Part of a small language model's weights: no biases in attention or MLP.
MLP neurons of a small language model. Each row is named by its layer, matrix (gate and up: input weights) and neuron, and shows model dimensions 48-143. Each number is 500 + 50 x the weight over its row's rms, rounded and kept within 0 to 999. Numbers have three digits each. A neuron's up and down rows have the sign that makes its largest values positive.
After each neuron's rows, "fires after" lists the tokens most often just before its 100 highest values on Wikipedia text that the model never trained on; "fires on" lists the tokens most often at its 100 highest values on Wikipedia text that the model never trained on.

L10.gate635:493503512501633525512525450495523478475560618432465489439480489557497503553600497488473457450489451520446506475495455478530499485646512550560565445479515551569469513540476615494563589498499548544586516567444469524518564569428419443548442458536548458476480431518445495521457523497622466448
L10.up635:454457527512535539510509493466518502503442536467486448480404478509565566499481505508472466526551450493485587599463541453499557478563479481558513483515480510551561493519491448553594465470489472545539480473571584589568561498517414514483482571605444419517528449547488603517448488457494422548
fires after: "ch", " gu", " him", " them", " her"
fires on: "it", "s", "-", "f"

L4.gate553:476485475585412520544511491472469481484443531543406476541467568467495598485502437560504453524527447430524528403523509455561460521463538557405517537536460573463413419503435617503507478540367514483510595459493507463485506493397488565372449520520460538391537533553511542552473413538457593551
L4.up553:466492512538477518469473461532524535543500536541528435499549568491508519504369418512428492493554480465533565440451530393566534546458515475449504498505469572557474484543508588522560531502413444551500541470508539347419544416472518497472407482581456489441473529565488467444515429568492528516
fires after: " f", "-", " G", " ", " H", " S"
fires on: "al", "ish", "3", "7", "70"

L4.gate100:485437388560543480494485620545543480550595559547516536595506508552458617467508496520563560503469464470491553488432490586474436452561553500508550449501424464473487530414533476479466485505535502509593471516588481437551502485518483474462533512586428460437481551541519493524456470574468535517
L4.up100:453547512624513507495488524509526479489481504483488509455520462605480474442369505550456595554506390466525459444500435521511510485563450476460488470450548502425529489399441446460438461530411549473514491523579502512566646405394534439533513567499443506431456497457455445593514504513504519546
fires after: " gu", " consid", "p", "em", "ou", " requ"
fires on: "ed", "ered", "est", "red", "ard"

L4.gate107:480509513454488489443563442388409530536480597514546579462517577557549473482472427535459483534495542420482422487547413445491448495458469519507492507473476399534370483434465474455427496508652564407604512541505567524619533515530574538573465502534490499487493504512646451519457574495446446496
L4.up107:576493533478444492480546450536512493502487543441534553521607491494448494439572479453476479569521411423465502442451529485544453554325512569457370535511490498446508429494472514466506469473457441437531591494496554519492531534539477594518456499527488571449445603479485569543574571539469452492
fires after: " R", " A", " ra", "ro", "ven"
fires on: "ail", "ad", "il", "ue", "el", "a"

L5.gate293:574455514511561514566472432539463481560512541468480549539463511412463517435481564471451457540467506445502492499493521483405516475533516556631498477601567512503577583470534623435574433493621541568463507436474520519503534565514471516487452512499566461494547596459505454422458617499543481516
L5.up293:470485553510541444486473532474505506546369450462545531396503482484484481477535500479487540424499549495522536498452479581467438416506493435594520450428466449582597493523472487587481463497491517545535453484430596609491524532618496447512471519529446538460551504474483472468554549449473557475
fires after: "it", "ol", "g", "ino", "ort"
fires on: "ia", "te", "is", "s", "k"

L3.gate768:529487449557476568550491457505455467487484509510517566366519522435445514553538480404463507517482518565544598490504510570426491493455563484533537385477445591481520481567438414575449477574482577460509477440480478405521569470499578464444497456438511561489416522529475456435515583446510502419
L3.up768:501447549543538488418500531453457499532485526461532523456549458551516526573482542497551434539470505556501494418529422472447459466470538522472560439525485537494402505416485589533548444489503545500454522504552470372529630500479490449460484539524499473487523502477504494512550565434516516545
fires after: "ound", "cc", "un", " th", " acc"
fires on: "ording", "t", "a", "ough", "ing", "ab"

L5.gate829:506500414539524485431538516525515438485487442481464457491459490447523482447548512389505480513457363488560479555509494549565588540576502470454541460499515512515491564476523543533445519518484576562521485487405504539468456492389384543531530427553472557529473502597459479561552505558487513510
L5.up829:481486490506534465466517514536442466405563513484519516482424517487449536427526553536487414535532562494504553619511530457450446494516478500595464429541500420473439486578452503592528441555497539516526432405415456445473442440497466559454426475540445501508541442552520448474569449538538318473
fires after: " The", " him", " wh", " ch", " them", " j"
fires on: "s", " following", "se", "ron", "ur"

L4.gate751:462554459497440533611458543497474389479468517480492536516498496468516526420472604478507565533532457464458522496428504421507465520427560504441511536529534493490477475522558504528570505482533525485432566422490524555533471558440566474507510525549527522459543546508470640507464531488338523464
L4.up751:472569469458504459503507445444391504510456535453554583541520604500547425526569584461578413550494517543489471535479492505525550519521424497475556532410483556526532468492554496555559487500451479468530435526541516557531437486540581454440490526420431534501529510524564568479454546489426509512
fires after: " h", " H", " w", "e"
fires on: "as", ":", "y", "h", "us", "ant"

L3.gate571:486517623537529498343518512498529472478427527540565506532521471444498511509504532568547519419509404490505471522438518403534431398493445619460483561466481458546538574560475456496514517467498467459444501484466522503446395499582534498482505433473458570538513552453554564564498586503540506485
L3.up571:524420389498535431452502465501483516565539509463506487469545410499456481541541448520548468480469531564504551491507479514404464532556515515443584507584481588520505558486502554503484551560450535513446459482450473480494464535455465483463562514418560533443525524507518485475526513415516527477
fires after: " N", " n", "A", " S", "N"
fires on: "et", "d", "it", "on", "ag"

L5.gate730:433545408484488527522493559397489527420471597562457484446559504512543482536479472484448461432426575447489505492517548492451559465542450565497510607466493395550534463565484539479447460507542423482507559487566540524468601449449499540591518453568492551578457472554496505442588493556458451527
L5.up730:375514491475549556530472435478538571519520516497472488460370364505455475453582539421465463452480449484562427447468522480452547469424540539473527448511532542612551448485571542470553480537531496509527512511554544480441493510509505510393523524499560528457460486479424547517531522552472489560
fires after: " F", " E", "ug", " A", " Th", "f"
fires on: "ris", "g", "ird", "ston", "f", "ug"

L2.gate150:443535483519388477452405464470483536534408470467508528600520497571492456462436600567572421483506508518393487516430383481473526461573471484521411533547441524502545462510518465622505530529458470528482430572515602501513465572523562517564516520522492449390508496523389419522465528427346625505
L2.up150:465545408523466585512541573426459503476432571546495466539609555523463480482537463523537436454542580491521416472512458478541471570509509525498428481626466572521465458456528510520445564458457500474502535569604527484404504527484555447533612462457523550478502451462436559532523519466362510569
fires after: "B", "w", " W", " w", "W", "b"
fires on: "h", "he", "y", "e", "ant", "oth"

L4.gate619:451525501479521511487604567508570551453457516499530532602537507559505456470477546465420514487575543474538446486636453451523454515445501589551481503544495436402592565491523468493574570461468613491510483497551529493527423555442514490477475516509550576477535478503476444576514411508582523503
L4.up619:474459534458475547530559380419530511489565515445539515484593530407457457576436451533463522547592503463470533449578385568577502581461523480557458561488504456444505440447514478497519477459542508392491397488512544490454545444387531398494519577510540474456440522481517544520510370473530593494
fires after: " m", " cre", " us", " M", "aus", "iv"
fires on: "ing", "ate", "ed", "ake", "ess", "ated"

L3.gate733:574505515455510475505469610472497467581460456444440529591452505595426497550482462472407512468624464484535429521533523475524452462446423559560470459453560592553560458425570570534606540549609547547545516419469510571434554435611590546471483565507474540511388562486469514485508511510587502532
L3.up733:527528560472506470529558550490462482508481408457581541527595457475488538476527440492456468499547308480421515464517473536484434471484510521447485531510521520565517472424495590528416443530502531582483552438481518519451446455491468465506436537612579504489412545367482504511448531542534467542
fires after: " sp", "ort", "it", " f", "os", " char"
fires on: "is", "ect", "s", "act", "ent"

L3.gate635:432566483546475390576478511404493432520450452545428479486517483458397506478556501510427461557610574421487450483466529464500485541443451417552440540546496524428556491515490447455547596423550577408603528473491516461454474441621499487459514483471445514416464495561450505553487474590515570529
L3.up635:514493482554567505515574477584483521478531417572516506474443505468537481485464453488446488581556551428462462587458530479527511510437495556488516478429452506461462439492557579428597579496543496463591586496455450391492413424555462550410548638544519542467475488508470544551557578458520573592
fires after: " ", "-", " S", "."
fires on: "1", "2", "4", "5", "70"

L2.gate730:568530513638468464512545466561504550418516479487445533489577515463536439572479455503487516483502549440425512506473388559442483436509494553586573503570511494452456518499501572621522476485558549470544475521475532460438540525596503488441590402531507474492398481467492498522563551584557574471
L2.up730:447490511440487483471504546552476577527414404478586429579529484567483497441450482504547527563505528495569505481482546469525380574475540570528437465422499431470459452493438549549603476546583398412478555577653488468515495453470536525530454567519512538578505412522477545517474519502452480393
fires after: " T", "cc", "A", "t", "ound"
fires on: "r", "ing", "ording", "ot", "y"

L5.gate393:469514505464440437583454593543550321459467479584455499476559501511510492495542536463541477520547495545463476524486430512546510541545554561530479479395513558473426520448573517534418464602523438474460410593517431462516496533398523465498549496501544512414501498465461527471497494478467516514
L5.up393:484566450590483459489494498476439501485493426479406557476467458509514573598527490496635568550588601413455534462420481392520513589511510467510550471510476502461533569552547494524448447567378509491564514431522459488457480437508504462476552574410449508510490472528486498483482481553441409384
fires after: "st", " st", " inst", " ar", "er"
fires on: "r", "ra", "e", "c", "g", "er"

L5.gate240:445531473467468484501462453413472484545461519497558522554591454499431476436513533505583458520426514462463562450591552528512480527465586390476497446549548475550466465616617458445417515584486540543480459546565485451499511558677498524586460460485469476342421507510475496498510477425381535550
L5.up240:425512509508550522501428469511394572557460512498558467547502428456489517452540534520567456552478507506390517407538547540427447455493539439496563522626517558499532491437537423493464542548393517514492563409383592480477510530513431488464476540495601557503477558482460529467526428504501380478
fires after: " w", " W", " h", "w", "W", " H"
fires on: "al", "ire", "op", "ant", "h", "R"

L2.gate782:488533500519493437521473548534468429529557432467532439492525475472436515554627423430415418460619440510547463541597430556555529453455421640498437587419509518541465437474441505438546587443512567462512425466527528580510388495470486461496531474409519507568559536414528442499418530462534487485
L2.up782:419486492470465592541500546445450521534402482485488579491460550508549451565454430488464510550530475546506449472427504531537512575478519471488461519448542506447563497517503471495460427505530564535497506466448487556531562497484462499442594538548541501474562536534472467522478527523588490490
fires after: " m", " J", " K", " M", " k", "l"
fires on: "ake", "en", "ight", "ord", "aking", "ing"

L2.gate383:427513521469559446458525501506503448457454509519486532533498483568498501476594482539454487598493555497475557539472484491489485467502494476477604438447436528523493558445526508484476474586473548572515519454502515505626527516457418369601518527363496480483517452498479520546548451555504489592
L2.up383:507425449533540538419511589551518421576472463503478504444475476524569572571549471457507543484465495492494492457460559400553551447579426562487483495415462509496495504491460520442525458530474594570496520429522501521423481495610480443480411482463437497555506477496541448490532585583615486491
fires after: "os", "og", " ar", " g", " com", "ac"
fires on: "ra", "e", "oph", "er", "r", "ult"

L5.gate410:503519485494454498521595487449504547491392539578498591502476518527471504531500523472404528514570442546438549510483486467484591519509487401486446507577458398497498531482476462607461498518498549508614502591471424483476550496607552470503470556483439476482590566448481499450522543498494439547
L5.up410:544459442570428536479605532538448471472518505517530544491438557417455455451397533409482454482557433521576485536551497515465397483477496506516550451554471472413472475460426475477452445489510453592444420478536477465535528581520405605512398429551491467455566513555509549389621560531534527463
fires after: " ra", " R", "ra", " Cl", " Bra"
fires on: "il", "ail", "ge", "z", "ark", "e"

L4.gate309:459500553459443589557497506436540512518448520512529507516560530553549478448499440506542513479500493373516452605559477509394507533491533500485471600537462475472497528487524477531511487468453510486567528563470546400451550508412436452441552425572487477410437540465565452493541566452512538512
L4.up309:461539535516500525478544480526455477465398621560569397504412474551498518521460577545496535542550532474554378580520471541565465557461539475654502470556476499467420447465480426478535513533463579481531535511425484431451483525462439540488469442425507506522444584511543599507518550483544494574
fires after: " r", " ra", " R", " a", " n", " p"
fires on: "il", "ank", "ch", "unn", "ad", "eed"

L7.gate145:541482462427508459584369516534417508595494524447470431412563534465438549539509529569617445592463405496537502422473570485511537463559540490464535488487507490477423554514433510502538524576429437371548475498443420572489441414541522612455554489506507550499479548535546379487402523507519526542
L7.up145:453357470467539519447479480470475525490476530540511515591495495563530562447474414471615528525426470405459504430429444558555533413502510459411425451491494438482492587544477526538589521543504547561573458458463494508475523561573558442455535563470486503467502503449484457555463472485532508538
fires after: "op", " At", "p", " at", "ip"
fires on: "l", " along", "p", " that", "ar", "ing"

L9.gate398:467506510428434418582546451473488458550546554461572537430515483444511505510610486427516565471487542523511486370503431535582459583443506575517470506498480446385557573498526531485566537452510471481472608463355620589483497449479516466406486529568509483463467497502560391460547486542492445487
L9.up398:485575527456541426506438516427477508520540527485540353531468505496423479520523377483492474663498436566479501575557554480474497393528519517491557434392459450529471426437454481493424485442540519545446512579504541579522562549550502472489487483469544552451464492525474554491577532443507474422
fires after: " |", " O"
fires on: " ", " V", " D", " P", " N"